From a checkpoint of a small transformer trained on Wikipedia: 3 heads of 64.
MLP neurons of a small language model. Each row is named by its layer, matrix (gate and up: input weights; down: output weights) and neuron, and shows model dimensions 0-191. Each number is 128 + 24 x the weight over its row's rms, rounded and kept within 0 to 255. Numbers have three digits each. A neuron's up and down rows have the sign that makes its largest values positive.
Before each neuron's rows, "fires on" lists the tokens most often at its 100 highest values on Wikipedia text that the model never trained on; "fires after" lists the tokens most often just before its 100 highest values on Wikipedia text that the model never trained on. A number after a token or word is its count.

fires on: " " 47, "1" 12, " Car" 7
fires after: " |" 50, " " 9, "-" 5, "," 4
L11.gate274:117156158131103066127109096176170122152159098109116104114155114128096116143131127114185127127133088115121076107143144165163142119120146072153135109156077127122106151145155120119142113099166101114152139147140112143121140081117147133134147131130124125103149114141136116156121146125154158111156094135160191127106107121131112140138134170122136077150136172107109141112156114105119116097145102094119138133077148146149124131084112117110127126119051152147139116123108097116135103149101137098102143159129111105164113152113166094100106170155143111134123156123157120142126117135175135091
L11.up274:149136142126128176123144160135104157106070139131149121138145148161103136124163142151135123115158102145129139112143128164121146111134107126199097117174151108047154131088104126095141122157115128138160115097157136109129092118154113118115088111136141115165130153165103111130140121136144174112109096131111138096179155094109133174106155155139118100114132118139126155138149169079128153104108172121124168119151127140102147121161111143173126173129144123102137106102150137101125141115164076136122104096107130120129133141173193131123132125090124130131097114120103129128112167121126125093
L11.down274:125103131155120144131123113151176090142148157127171105095136111138120144095131137140164113132123096150128133136150148129087131157072127102114150090078140100141094139165133141163136122135128122147138133130149079118132158095138136099132142103159119108110142142133093105075142138164145145099155155165134187132114131105131140147093106143103132120124105120121151142157098129096147112155162110128159146085040145128089163115128151139124094152114112099137108131152144134137115138158123129142150095104121139126124123114108123173069141147186150144118087156124103108149146101183139124153

fires on: "c" 24, " well" 20, "p" 5, "pl" 5
fires after: " as" 20, "s" 18, " S" 7, "S" 4, "up" 4
L6.gate417:173163168137152117154100097114127132152086160133120092107154131166106100141130111110140124116103124151118137171126150102112110079081118109157109061117142107107161105132128113092106096084176170122093104099166094114134170129130094137148118128120098148114121133137147132159123164107146117133113119138143114076133108152109089147157138092145125113110100103105146103135107077128154102137104130158178100130123125127165136132118134119106156133092115175135148147103137136164149152150111166132116057115138146104122118114095158124104169138126135140149123109115087127151139110125134099116
L6.up417:116139150107177106104113098148144160125148132145143128123127137129123140142161113102108160117147161180100148120126093129122131183128125175127111111148124128130118145114089175135137106119136138107123132117113104120120093122104152118144130110135157134159128129121175197142087086095118111099162154120129146126112155111107147107122112171129126152118146133159127118109180097104158115120123107111141110138076107111109134141086160153089123104144171113141108118117135169130133143128160149116111138111112200094156077142125145116103159167117159134199132107105081135145133164110136174111
L6.down417:136143163098152093088121090109171140109163145153130097099140143168125144143139134114136082121135111179096163128118114107118116148080149123132108155121149133145125104138143142120138118140130151087152100111149094154158132164114113095136121136108141182091136136123130150153122114104161166151134137166144157087117141170135109093118120130120126091148137127132125126102167115107156123061090123168117121104140144181116122123093105124126162134152137145160096152109133133132142090136134146106149115124130170137129123157146106173097140138082128134133142083158081141142069108150137182094

fires on: "1" 46, "8" 5, "0" 4, "-" 4
fires after: " " 56, "7" 5, "-" 5, "\n" 5
L11.gate461:160139128132105084148115111077169124148154131187118137095132095108124123137154107106146086130140146126159130137119154097123150129142140121143109157143133138180097120126140066139121117158155105108156107139146151084142162144113108086092140121140129115071107146132146109146136100060143094108131151120138136118106094131139105140107173153080115137146138106124121166138127105105088139144156144136103126084084136152115130113182161131136128120128105134151118136103155096111110120096110155053139100146130157089102126127147141120128147111133155140162140167128117135118144096188129125139
L11.up461:096098145089096136198122143085121147131136103128120122135142146122158132079146135150139173098168129122148144084090127121163109110099148106163114117120104164120139119107141103147148140125129148143095158122140107129111124109144152174146131115175144079059113145184096097122141147102140135128100101149144118121088096119125140151153159150128117095135117155111087092127127089122135130164120161120151151129103123101126124175141101120152139132179110138135122162076086163144106123123091083144119143118133101122118136134124131093127160116101153112090153124126154150140096134142155158153
L11.down461:109150148136137092138118177144103137134104144117093124101107109153123122105098135139133111097107116136127157127107096102109158129145109126112146133140125127168094136114182112127115086152167117124157170127133109093098108117097145113147142120127128165148162177117122084144153122090140109065140118114112142161115153159157164080127152130116127139160115167108190128157153143131109100131074108138087128134110109140151114145085109116114105110115095156131149119135071166131113101102150123122112168149108112162137118089127143125141159141101117084115138142112153107096136106066114147165

fires on: "5" 20, "3" 15, "0" 13, "2" 9, "1" 8
fires after: "6" 15, "5" 12, "0" 12, "3" 11, "9" 11, "7" 9
L9.gate15:178178097139135105121143148136142161134113159141166134080140134116106112136150115126160112133145149093098124131116129163140121109156148091149105127115127144193114145104145115144148102144078108135130123161173106133135157137132090134118106136116128147123149161141141131103147091108105088141138124109141156121118113138151152126155122156121132110122113135136137115121091068092122094094147141116134074138098131104137133137109139134115135072122067123171111155127106130138119114159146099086153117173105128117162150195145192130122161141112093144146112125084129159139114094150141115073
L9.up15:134142107199166083103104154147122125152148115138118124104129094102159068155158112136095160119130163108099159190120122132149128124081118133088118124144136140091102125111102117136145092100113154118079091101131124120113147116128099115123124135086086105104163089079148102120103146142143106147150143100148078148160115134122151127106135136095115094103124079131138103114139138113094152100151127093149107116152112114139095089114114126143101128102100120148148116137146136103094124156117075103147131122155104140136150130068130095120137122132138156170151108139120151102134140142112116092
L9.down15:120118119103149146156183136167082126094123122160150112218167120101109123116159162120125158133101127105130168164139111108153111128148161154109133080172100128131158163128131090175140180106126136127130138102107134147153165138111136157145167136121148161095100118094136162104147110110137110146153139101150122132101130150137143125137110103123128148117124112172119105160122144145105133130148106159126156143145121106172115115090071099114143136105089118128127156104155129113133089118107138132125155109106076138153129126111124139104151085104120157153133103127162130119155085175123152145

fires on: " and" 54, " \"" 17, " but" 10
fires after: "," 71, ":" 7
L4.gate387:127134118108097138137144052137142170103158138139151085124123117145127108143154120116097121148161115107086124076113157143148114123152103098126076182136101130134124116147119164107137133164060142149153114161161112088145139123145127133138105118129095156103131092140163113180164157147123122196087110129105124167097128148087140120142111115168133140153153136089137138122112158120117139126149124135145106117118097133152086121110163123141080104110141124132167147119152109133131138127082077149133102151116141098106139082121154101121125074144142136116091133106136117116134113130153133137
L4.up387:111120129083144120136144105181134153130090133081123084143145133105148104141106128155119139146141131126088146115116086120134123091132136151114080135155168141130094149137128148121146157134132126138113117121139096149107133089146141124125100130145123145174118072156156150109133104101102094113080091126168116133061130146118110178150116134163104144105139118103094103142103130155109137116119098101135102137111131100144150104154147132091136115130140159145157128105143116124145208142132090157150125147153104143106130128136147108076141129150150107115062100139099124129069116118113180135
L4.down387:134150122130143135151176123106053088131099136071145141236110121157136152121103136161123133163146163122101113153128123131077156141150193111142125125116130142130115133145126129112138117123124085148132123073106125130127135169156123117085144155141122143164142148140147112132133105094133154117128161099145137087110145146153095127154085132162126140116091118111116115141097158127141136125199143133106138118132109131076127113122112094097151106123112100098149116135130134118133127149139150156215107129096159139150127135117121124116117116104146159134125130145137124140154130150152115115

fires on: "I" 11, " a" 9, " I" 9, " my" 8, "R" 7, "H" 6
fires after: " \"" 52, "s" 9, "'" 4
L6.gate298:134099136123120092126140105090145137154110101139133127124126130132169104148133150121112097128131117178121108137146160140102111144130098115134103142103121113124119125135148126068151143186111122120153129142135117094129151105150172138097174141142088138147108095092168109128124151169158178132071155107081154080131120126098160086132116102095160102154135132060115143132201113135135172146150142103120129152109091128157130110162175134119118068113148147158092114124141094086134112112117114102097137111125138148092145087136132116130140133133112145145135154143128121151135110108133102113
L6.up298:102132115089103132144120133168150116128103128155151125085150138148124113161142141100109146109128120110129071121113038143093131168094163138109090081095153121135146152120172144130168126121098110130130107170111108116146113108098126116166115126130130130129141138101107165094116153147099098154125131082157087138111091162128126094139116134125123177113121091130171134111162131098134146107153106123127150111141109125142143088118148100146127144093108097129159130124108111167128143118141075064131133133149114089106128102127058137151112127145124113103147148114137085143097105129104140119
L6.down298:120158169106145169117147137140121117118110130161140121097121147129122076084118128100086142109080098132097089122143093117104127147099126162115131083114132136143128120140107144160137122121135152139166096150101119134131118131154152091159156180122137141164111138172072124111151145162060108163170121104162125113092111138136149120132130104135117145148146143149117153096126133130152118121166134134114094072125093159157151138130114101130109159103104122131145139125115108105145101105096151142128115128130100133137123095158090086121117154118131141073153168116093115190150081125106113098

fires on: "1" 18, " dis" 17, "5" 7, " un" 7, "7" 6, "2" 6
fires after: " " 42, " a" 6, "ly" 6, "1" 5, " and" 4
L6.gate126:120143142139064104118090111130123127149149081107105087139138119119122129172150104101123132131137140149156161067075116175118135091153146139130167111120095169164097118116116120091138118105151131123131112145118136133092183121157145147156098116127108133144134121181164127113155133175111163128115150126126168135105135135092109112108135140145116164134174105136139118131124094132159118135136085157156113155074115124109122112151150133159103150127125140170092113122094116087162137091130111117130140158145145103103140111131128137128175071137143204131132124138150131151150151125161115120
L6.up126:129149099138161130125105142076157107137120088149144130096093126093170124102098120135165134092138175105077142140122126144163117079156129129113130146137102106108128149145147128141097144166106122094117170142095115126118119120114142131166132107093193131096117109136112125140139165102102143121078155161067160092071112209139129086138148168145128124131136095138110175118143169124150118154134135157124103130121155148126109108114121108111140138093160135125149106121146161093113142117122159148127116137146096119128092105138110126137131124134109146076137169150157149106132133144113137137
L6.down126:120104097162135126123112104079231127144110125094111138018134128145094103126165133149129129139090124135129157132080121147112127126136167129145137128122116108099113130124126113137175115119145102122153199097119106119151128150122151151175119123131165114127166087129085134107137112110136108129118136164101131114108095109092092146127096126118115163128143164120142134125175079128113123122161114106123124132084140132110134144124141169165175115129131147159125082113161099123133150129118126150115152114102117134115120121109141127113130102123140126152116124109161117144094131155115131164

fires on: " well" 22, "c" 14, "ide" 5, "don" 5, " other" 4
fires after: " as" 21, "s" 13, " a" 11, " the" 11, " In" 7, " S" 4
L4.gate104:155116099110153143160158145132146107137102120113134101101102128106116125109143148127128127134130103134111123152089146179102126133086180115140112085105148165093124102127079115114150117128091139111128152128141121111139092120117133139118102119167157149117163111141159166145089078169092170079132089131132148138085128118111111170144123136141132113148108090106081108114122086152071100114129122130152115120100156116142150187145145153152087086077147147135137124122114111080146113132132101102131187120121137160113074122102113128107125151099139138170122163151129123116135137121149139129
L4.up104:108176121099139115124096131139129151140142132162121119102078108118118143135142103112145152143102153093111122143141088136145136149104117147109129138128155117144110187127131136152088094132140162115119150144155152141134094098140183149124124113109150137124130119103126136099123153128088096112148180120167127142085090154136120116105114096147122080135147183155102127122124140154131131135128092121111169126136138117146101154144164172170112110117153106081187140119136103092145035120090150103119112154117147108125107109159128153102155147124159162121101121134103114114148104127158177104
L4.down104:103120071108133125109166123125106122119105142149173089136096156135147139146153124154162112134142112139118129148151075127124107120128179165124131121160166116133108104134116091106142108113194165159167127119129097100133098133107121083111113136115151134121106141140152134129108110174094151131128145086152098171140114146139121158117135145133188123117144103080116112108133093091069125110117177128129120164102149099132132132101143157130073084139129149155097134135105127093142124095100143146103113122132128131155151167116098203122125104090132110150133137160136114145155143134111125128

fires on: "1" 32, " Bru" 12, "Br" 7, " Bre" 4, "." 4
fires after: " " 41, " de" 12, "\n" 5, " the" 4
L9.gate370:119163134132130163121128099118136130117147094158162171109138089140126075126094112167149146133118147117131088137140047173139134154133146127156060128171108125104099132108120100121135139120078125108158129145125113140123194113102107118116157162144139154106134139123148120154145163114134138125123113101142129109102142173144113124151176133091134141110106150130123116148149125087107128149097139115138160155106144166123152181125134097142123102092128141125110129098097145134140132137143138134106096150126123098143059115138132133118090101129172112138130137116065159167168135148136111088
L9.up370:115134122146154116131090103123121072166130163100138189141113118179119119137128141163123139142063141161100143126143069101117118101114121126114134088144110179139148093136175146160129112162121155173095093127114164131141141166125128114115110150139148136152134136113127135145108111099154171163120137138138150163139172154142146107110141105149142153107106169125135124171153181130153132122144159100142155121099170121139118141126106098128136119160115112127078143146106170138096137125101133170140151159131141126149089141107119122135128099110118144196124128134106148116134179103155116114
L9.down370:171117160115108135099133112145071072122132171113110110109145139158141083115121136138143126105132111153161110129072145138147127133113117161116153183112115098138142113135113171124130108150135084085144160107138114113099123154134108129125113146149153127138130123061140103113169097116195146088155146129155096098092130126152158122109113113136150141126098149117121139131110118140114126091176169139100135114144115125136137167122145124096142101134122150134120107135145086109128181129161156150171110085136123128159093114115115098124203149173149135150125101133109138150130169130136129117

fires on: " " 42, " |" 10, " and" 8, " G" 5, ";" 5
fires after: " |" 45, "|" 7, " " 4, "–" 4, ";" 4
L10.gate89:183116094120113101137120150133169164146121130097173137100108102171123144106128121155139124141088118115152107131098121122112158135130102115104114145125133149105094140120085135080109104079105154079160144136136096105123154119159121139101120138151145164105168158117127112193086099093141109095096134157146130141139133136090121185173135113133110161128088087095170128123118113093124173083144123118109093144112132155146119109111129131153149149149124161130122159086142078104106113162171103137140116093082126151114128134104166139116106124119119132137114138143133140124121117110151098108
L10.up89:095127119148087117132160142151125158125170089139118127144094104110095074081096157133164124149131115159122147073134136155113134138147161117107164213112133103120090145124143137148141121132131133103102126139142145111121133130124115072151094110131117156098103114123155133140128134081113109123106161100134154106161126094108092143090137149154155164175150095115140092139139120137130132101108152173122090098122129143119131088109128148108126119114189146120140169110145154118144120103141103103117159087139128093131126179152079131115146138139082126121153111151142129101145161146142127101
L10.down89:136118169099117160134081110142042118107123085175140104106100111100148132152129137129085125072130118134133126140123102121142097114128131111139111121127136121109113064106146146116156113130102170155141107134117135128160177118145157112120142146170151088140129109128101150140117168155131104153141108110153133123146162128156170121127126128126119152142130112129084128142107156098101128152144170111153127114187117126121138071153147125097126121132134127129148144148109140116085122161150147170109116121135108095130143113110110074111124155094172154098106105188115122160151171151133095109

fires on: "e" 75, "E" 18
fires after: " " 49, " (" 10, "\n" 7, "-" 6, " \"" 5
L4.gate462:117177150143098121107134159123129071119108148134178138132088134097114106142117109135165104158110125148120129129121096136142140081162128108098125169076140100144095140112092107155111132087119119116137110158075106142131100098140139157149103108152056134122125125125146088109163119138126135116130125089139131172124110118136081111124131097115129127195163094099093122144098107173164154122102119156134138135108112127095152145139082110111108137127117138091127129119095092126137168119125145098171136156135179145122105124121157125105127143124183127139087133092130121107120112132105116096
L4.up462:133090181143168116141140103118136107144172081152101142122168108098129136112136081129152160124124145150126159105121135126147120111135144128098126123138136137112182170141166114151114129157082144125089069138131131104088160109097099137161110133100133147100117115107116112143110174171130157135119152135115142100154163128161162120115091113137144129151110104122116119129167156127160110113128134106102159143127138128136118127098151128121105120138177129180122162138166196102086121150113140109105113158140138061124163097088122138088116138111146119107115121116128108087124121114184113136
L4.down462:109113121130151124132137100138175104149142105131142113123115130134098126142156120135115151133103124153115101057172101113163128142174115130163159115118117148145165159127101154128130100123098167129097105122135093124115130100155149117148102171118078154154122186106154140113121142108135122103121131158171091109073144147141164133141172091132149137136116066082136114149141144125142157117153140139138140140076093133156086132114087153173143161127120148100120156187148113155113163115148126114123111105120120139106125139099133140083157161105127131146107137106146112133140174171099135136

fires on: "2" 23, "9" 21, "1" 13, "4" 10, "0" 6
fires after: "9" 32, "0" 19, " " 16, "1" 14, "," 5
L9.gate280:130154107157137113115165116088127135141122165129127117111097163151127139111078118085158123109133168151135139132094082107145132169129159159147107146134110121139134120133145154090088118102109122111125167138151116114093100114136105106124189131152138072116132112164090132162083114127142125130094129101135122088147132138143108164142160089146146134124132144109161114115142153149127169143112158110141091113091105117163130069160158110157074096149150112106156136099078144140088135145086065141107140130122107127129120148116145134110109139137123169132146127145123130129124073156170107118
L9.up280:132151124149110103145147091135130118091168151106109130127123105127133140097134122117111128102148098159142134140106139142135177116114104117155150129128123145121085095092132157172130136120172143122122152121108123127114171109153163113118147151116105148131109091136138134095116102157101155128141131176137165113150181131178131196146119106136151081164150132128165156157119103116153157102131158127133139122156150165125099073162089128158148165122113131102109150125088135159160146116140105145117158095091092112099092145074148118080127135137149108131103122105093075164113138143132125100
L9.down280:164100102132101149117155176157058120167089147108164118151121131119153120093135153155119169125142091139136130125151110143065138141148137098107141163108103099118168145116123081134135171153163133099114154092139096123098105123147134145135128120139093138110107104124134141140169122168118122122154081128074110149121127125170132140116115141116114131111147120146111151170088121161169104156106107111143081136158135129127118139140143148098108139131140078100143103103111126047113180144138122119120117129105115089122155106129132144140108129140127098120116125127135157171141154171150103123

fires on: "\n" 38, " did" 14, "2" 14, " \"" 10, " does" 5, " Succeed" 5
fires after: " |" 22, ":" 17, "0" 14, "---|---|---|---|" 5
L11.gate232:113124130134137122137141116130146126140157121143121146112093140157148145112156137157137173156118105153169089096154144090104122140145144094135076143115140114168103127127141134110134098140094095094114117161131098122146129097122104122134088111125112161076133127161098139183116107092144104127136087137129133115123090129138136139138101161093060138164102085137085135153117132124107138071131132122128137147118142127103101128140111119116095092128090118132165147099084094088094134163090146117133122114094135126113115148118195159111096132127141127077104171096154168154123132114136123085
L11.up232:089123157105105123135169137114132153117139156143140155110118139107128163163127094136160163078121132141137107104162145181138098125143145117101128141101129122153123099137113147112166138122132156114153094109100140139149167158114144120158128110123121138115154096119131124176147109144104113129083084108074124110159089116174070152117080101146119132146127099144160130132133143164143129123146103134191126125101089133102171123166095135108139097114153171152156130108097125123179165141161097163117088094106108086131131083171128130173131116141135134113119118100131125126106143127116138137
L11.down232:110140105090106135112095118154049139115112179185139095131183120161113145175130102120146129154150147107154136110130107120151139144142111128120124149104131107134129174164101143108149143123134120116127078127107145118051164154130117133109122121142131128146165118128133161146080161100162128157083088071129149127129145110176123164146143118175064139122139115123143113160140136129129116105131106093141124139153103131115166140106133106148188143095115116136137116098120128135159115156144113132123131123124151134076097126143117115134111132081122147087149119121149095105153123115146139124

fires on: "s" 100
fires after: " " 100
L11.gate78:127171120126107122104109109130142144132106120104093136113137109125162154116135112141135096111118110135147115126122117141139087152140151107096109158115112114156099118138150117108118166135095158113109152172116064108130123098148161125140158126162134127137148126132179084131188129152136139100139127122160135090153077141132163125133157172116146138131144132094128202119155152108102157147077142149133175150073134128103132131108154095158119146136116093109140127139111122126137133079124097147092151095088132100088089060124138143131087124118146114133093166134126134155094089131132108143
L11.up78:178129182138131135154133174117113109117117143120131117138132151121172142128138095115119111123157121117146167141105068132122100116110139125155160114089138097147162147126160152123148152140140120110147121161114089109100135125082173086117088147153107154128174164142127134197127118141162111131109148170101131123103097142182114131147164116107132169134105143144135137093130133118113140117110137158141119099139104148132134115122157137116140166128065151044121143150141155084112114097144124127107096107086075122105127111134154142166139145169123139157138137124116154139131105145155132141
L11.down78:098124162144139134084135153128092143100094114135104084173131117111152132155129139149125099106128167173116150156120140143156136133166141113103123132141150083163107117121145132143118143134131089144162167142137147109133120122079141117141122125124136084154084143113127151163139144141133125145105146144137132138111140142126115070149116114102136090101129119093117169123125141174147122114077158147105136176188109124125110102122159114100128129115102086135152150156158121148125100125114134194185175099161114137136104118097114077158113124111140137095132159139133115072130110170153155110

fires on: "ar" 13, "ive" 11, "mission" 11, "ma" 9, "or" 9
fires after: "s" 50, " sub" 6, "es" 6, " Sub" 5, "qui" 4
L2.gate468:151137140117117141156159120136154144171081115150116137143093136169091082095157112114150157108183144182155125147118148114119173140125145156149110135111126137106097146134113097150098129131096113078154112167123116143110163140102154135152150166121138130112122111103084112202124115142136111114092140104143109137149109120124138110138105132060109142151189124110117085109123144141134097116135180122122123163106086108096133120114163125149137148160168108129110122166132156125142108120111100087141135165104169104131152121135100146117154150170130113148163139130121116114111146107108106100
L2.up468:129098159112109116139138058147123117101112115097117156147121121136132125127130114157147126164156117132140156141144165104135129156154123139143138094133119139104099151108073125135104124122108130082120131112132125135118118135150113192161121134159097121092145151133107124117068133131101160148159132091147126136116096151116096172155077161151134114154141137069166139133140110114103184095139091151102141118138126114124155098113128101168099158113098145137138127196139126124107111140096138150074130138116109128168130130113101151131150170127074091151161122112117106139079139159123099149
L2.down468:124130113162141153106138130150145098170087123090122101060137123137155114119124160125124114089142144154132117118137163124127100138084106158118135143128114073115113144138172132109176109157106099161151129102113153140154148120103108108120116091144112144147128130131121144107129155110123149117129135157123139124121153111148113143116135106148088105093134106175169140139099129095124126159095150122130140137119164099114117128184154141100136127130113137128119137109106138166135102129124134148155138134124150155059161092058145063126131129203149147153122124111105109149154146066151147094

fires on: "8" 34, "1" 22, "9" 7, " such" 6, "cu" 4
fires after: "9" 42, "0" 22, "es" 4
L6.gate502:177147095101130163179144132120125155129116166139137118105157128116101104122112097090114164122120122148141100123099145134133164141130108096145116138136144171147125125143162112150155158126057135097122084112127130132138129090135110160161088164145077101096142075149099138121109143169148125123168088154121107113143121115135142120091136162142151142101135120152170110131135133095129111157126127135148117128123132123127149082175140114109123181080131129111095143091122135122184097133121101110116107123143154111150143141110144117146125046143162110125124120075137128182123128145146136130
L6.up502:064137141108097148146104101153125117072114122134142158125127133100166133098103111103089156147124067108118123107124082089161122167100120138160106133139087142122137125093120154143156144151119171125120136132147137142142137114140148112153106111118142156121081120110117113172154122125123118112127109131171140158156148121099076100145100108142129108152141144170142118105128086108121132102095123093118154191155126152145089130158170166142156098129141128183133164140083100154132139172126117087100104141145107141114109135117139126163070137103169130142126129101122134150114139149144122135
L6.down502:112156107103107095131145117147050146118141140080104104130138122117103103154105111124135108115128138126159125158130147123130149169150110116121111148150113079146121131150102113142085163165103120132107114124112141137152125115125109156131125142122153122125120133162111144152111106108116100164121113109165169124105115119173152121166109169121173109091133124101142132148102145132144123169141127154106143083175156134117179101084125140145131088145144148092176116077152154097117094089114121113129128131109141114133143146079082121090171148070115090138096148085138108151127114134116163128

fires on: "1" 52, "I" 5, " School" 4, "ch" 4, " term" 4
fires after: " " 53, " V" 5, "The" 5, " A" 4, "." 4
L6.gate272:119089127111157129105132139109128099119132088145153154113113140116125155117129097084135135111131062090167093099134122139162141153142112143142119138098108156083122161150146143162100131160143093121129156139155087142126093146159118148120124130113128080116123154122134122123126102134157163141161119103179142140116145130105153131137180115106129109140159107122145150191108137101160123148120108116102117074083148170152160077095155109096119131111105167140123144123144172100131124135152134090077105116147168163132093109133142072122130158116173137130135113109105125144119126124141094155
L6.up272:141137130105115161103142077133126080124115099153144094120131154110136147114133134201094143155130130151121143140122072110118140091148136105121153110192129160142096152124172113152091132145153133116119111115130128136122114126133106112108141041111102146162091133141119085087114115146162138154152122111137135122155179095128163125117122184103162111109166137117123163137116128126132115148153127131126183089130123101154125099079156134120125125121142128152103139149141110138103125110126147117115152098111108170147103134099131122136149137123138134119113106134168154067128146099091120188
L6.down272:137101162161105126111088139131124153114132147114132139121142138116132115125137149120145151112124153171136143164109193104135183069098116148143114153159157133134133118142100128125185158082153146102141182082097105113120130120153139087146094150116164144125126133123166142099159153118117133101102160114085134113134175151149161088150151116128103143142144149160103116132151099129137059124100113125168082107144132123137162062127127125109139187105111119083106164129133103189135103134115140156141097114157150133141115156127134143150119132127139130113156126123136131131126135103133134131

fires on: "1" 16, "2" 13, "---|---|---|---|" 11, " " 10, "6" 5, "3" 5
fires after: " " 40, "|" 12, " |" 5, "\n" 5, "2" 5
L11.gate428:148150139124119111153125122127136109127153130120042075103144134137122115186134153135143117131108112102163123175107125168125122152121115133089132123083112207135162129103130116137100117110093167116128091145132104107133149113100132104111123159111087138167152123155103166114148139129131119119100158097148116118131141116118130118166138078130088107179114165164122148145136136101103109126144101160114134136130134147143131145046139114100097111132130112125168113138146088129169139149131118100140136117145110109107096113106101133143106140112069137183142163134122121158101106143143122149
L11.up428:120166162154086064115102126099114094149147065160121103129089146117170124129137175130118148091143113122116149124099148178133141162140130103101148147069098149118110155090110156144111112141117074109174138112125114107142118125167072148093124108135105152156148163136151120124135132118173149090117132112111124110141090140148136160125129142110130122132116101168088142115092090139120126105141132150113133115117131147174127114117173128134105158118126142172104145128127129166131148168139170151081130164116151122112093150105138132125142093126128110132151163123173150119119089134150137142
L11.down428:135102090141123121163114111166095118134115157137139126104108132120148138123126087133115139136146126136165126093100122101126148137171121126115109133114139116108098158121136139103101095139140105163088138093111090125162127157167148127140119141136163148132116087136134116142134125115161163143146146135126123133099155107155118128127104168127166145082158141133129139129167150165106154118120125120197106104178086099088142103178138117161117121135077147138128158093116143079072136144108167092112126079088133093146131130121183122122178110144109115116083140130172172131115113136131166143

fires on: "3" 22, "9" 18, "6" 15, "8" 12, "5" 10
fires after: " " 44, "1" 25, "2" 23
L11.gate36:143173166109125078066125090134137161137155163149122111093106094122103152134110151091132147126160132167123156103113117124154141115129160145146169112157078105114123138158154153088099128102095116132119104104135098112148147076125137115163123163167098156117105137161158126115158174092152106149145120144159138092115096117166124115112099141151098081126139117121125101102155107100135142154128167106130127141093115159130122137120152176130107131110146141119132083129116136165135116164103122107118115088115113118130113166136174131152146137114120096134141146099160148101162138128117124067
L11.up36:130108145117159134127109105127123156155151106126099119126099122137173137129169174160140115138108120145128109128152175113157085083123091164105132135109098148157111113109181151161083121123127105125110149160128109139145142116125147155127100123167158121130156110134101135085122125121128125124121154108149143121165099158141105132090148161106130134143085141129116108138111149144122120141114121119131077131117119143137102144168085113138142159154128142146174178149096184161170140137161084145144141170115066115180113147149106139097085114191108092137116116121122128119120142107087112117
L11.down36:149125142134132113126107116127160125171144148179099167082104062092105157133118158103138144149143122138130116087110099122152129121122147144110148115124154132133140129146118131155166091081147160130129143127129117116102114100132118100136091107112127078153110110139119091106125131131136130117146130156138156096165087137153088131145164100119144140127110143106180150102129146132146123046098120118124155117174153125120155110122113098096124121113137120093144161109133143107107103150103115139135114127159139177151145125156110050143115133091157097075156131090113174123112108120120089138

fires on: "en" 16, "ar" 13, "ac" 12, " to" 8, "l" 5, "Ar" 4
fires after: " " 32, " (" 9, " in" 6, "-" 5, " \"" 4
L11.gate224:144158106096136126083130109138148108145134107125116133104114154167129099171141122130165143122118110181126098083159125127112121104162132092109154109121120114145137175122121175167142138137190149159118139124118117147160158097107099121107135168131135123118155113126145107119101154094143152150140140090115110106087139115122104145137114139123122110153146134129100130137147133137117149084073165138153102179109127152135159158118123116101157153123152144170116134150099149081128103179051091158167117095104154094092165128119104149094118134100108112134095143112091125127124108100116119123
L11.up224:106152122145134145150183109108142153098097114109125097127154137133083129162147140139119125141153162136142137166146104123165112159118129158146110131142139132135139111194136144132117127141092092111161131119152095086143140083136120152149131113120143085131081148061167153155123115113161118118115127099148075126064115094138110183152152148092125124132137109140089159074091125114120112117150135118163124130122116134116156116158148097106103133117150129113138101130125127103118151147121171083152147132144113107105120145118136117120171123148130169156098134099123157128110160187121158170
L11.down224:173097137110120106144120123087191132163117115109090150092146139115110150118130127106168082114133137174104141081123171103127104137171101138129090125146126102107121169152094121136127093105110137104123141125150118130092150143142114158156115084097086119150137123094094125116174114137141106107107150119121116119137162118114162136099104117159161065113134109101115145100149085132149142110154080135168174132121141123150142123125143135140098182171101145106101151117128098120099132118141114135155153139126117172128095109141135186155091131138098140154096119125112105113114135109162116110

fires on: " Ho" 18, "ho" 13, "ha" 12, "ba" 9, "lo" 9, "hi" 7
fires after: " " 42, " (" 8, " &" 7, "H" 4
L2.gate256:113091134136083092096120140160148141132122117094125138109099107129161142115105138166161111144142102130128142147128107124118120178090145122143089111088152140064132146127126108134126112111113116123141106132105102166131170122126140112146134109150079137078124161128137093177152184126112154154152105098149133144093106181103105167147128128096146089139126138080157116138104117146134134111160123132123134175123112130086135153116141153146158119134152140082161107146111157134156124148090141121138140108107096111143111088120183138182099156125135094161151138114142148129112090096130102171
L2.up256:117105120063108105135155146122101143105135102081146155133114137129115144145093120126165130162126135125182121120165099118138124115156111169120102151077100116155132141091122111122116143082126136151095135130088157145143112115131132110184117087172098144108130133097111114161176147139099138167141101183170112163110132132133090142146143114129149115084143148142155153177098142138106143131146149134115148155109157106134127138142158111140119099118171084141145148140137094116153148155170133162124170091121096131078112140112129155122069116145125115160093142129112144112149136127138143146
L2.down256:145094181107119107135131082105150119143164155132152177184103166138071136120171155128122110116179109097114167116116104114139134112099085141123093113133140136123119130117140127122127135091165145167117097148119157108080104170142129109126119120110128134119140113116123143180139132146180131133131124156110086128144110127119135105091132144128142173137129107084149150168143104116127130080171132122137160145099160090141095159140103165135143140159149095178129171161112101123117146112146143158140169130132096131101115131135137057128132141165116114106138132131105089131131124103112122115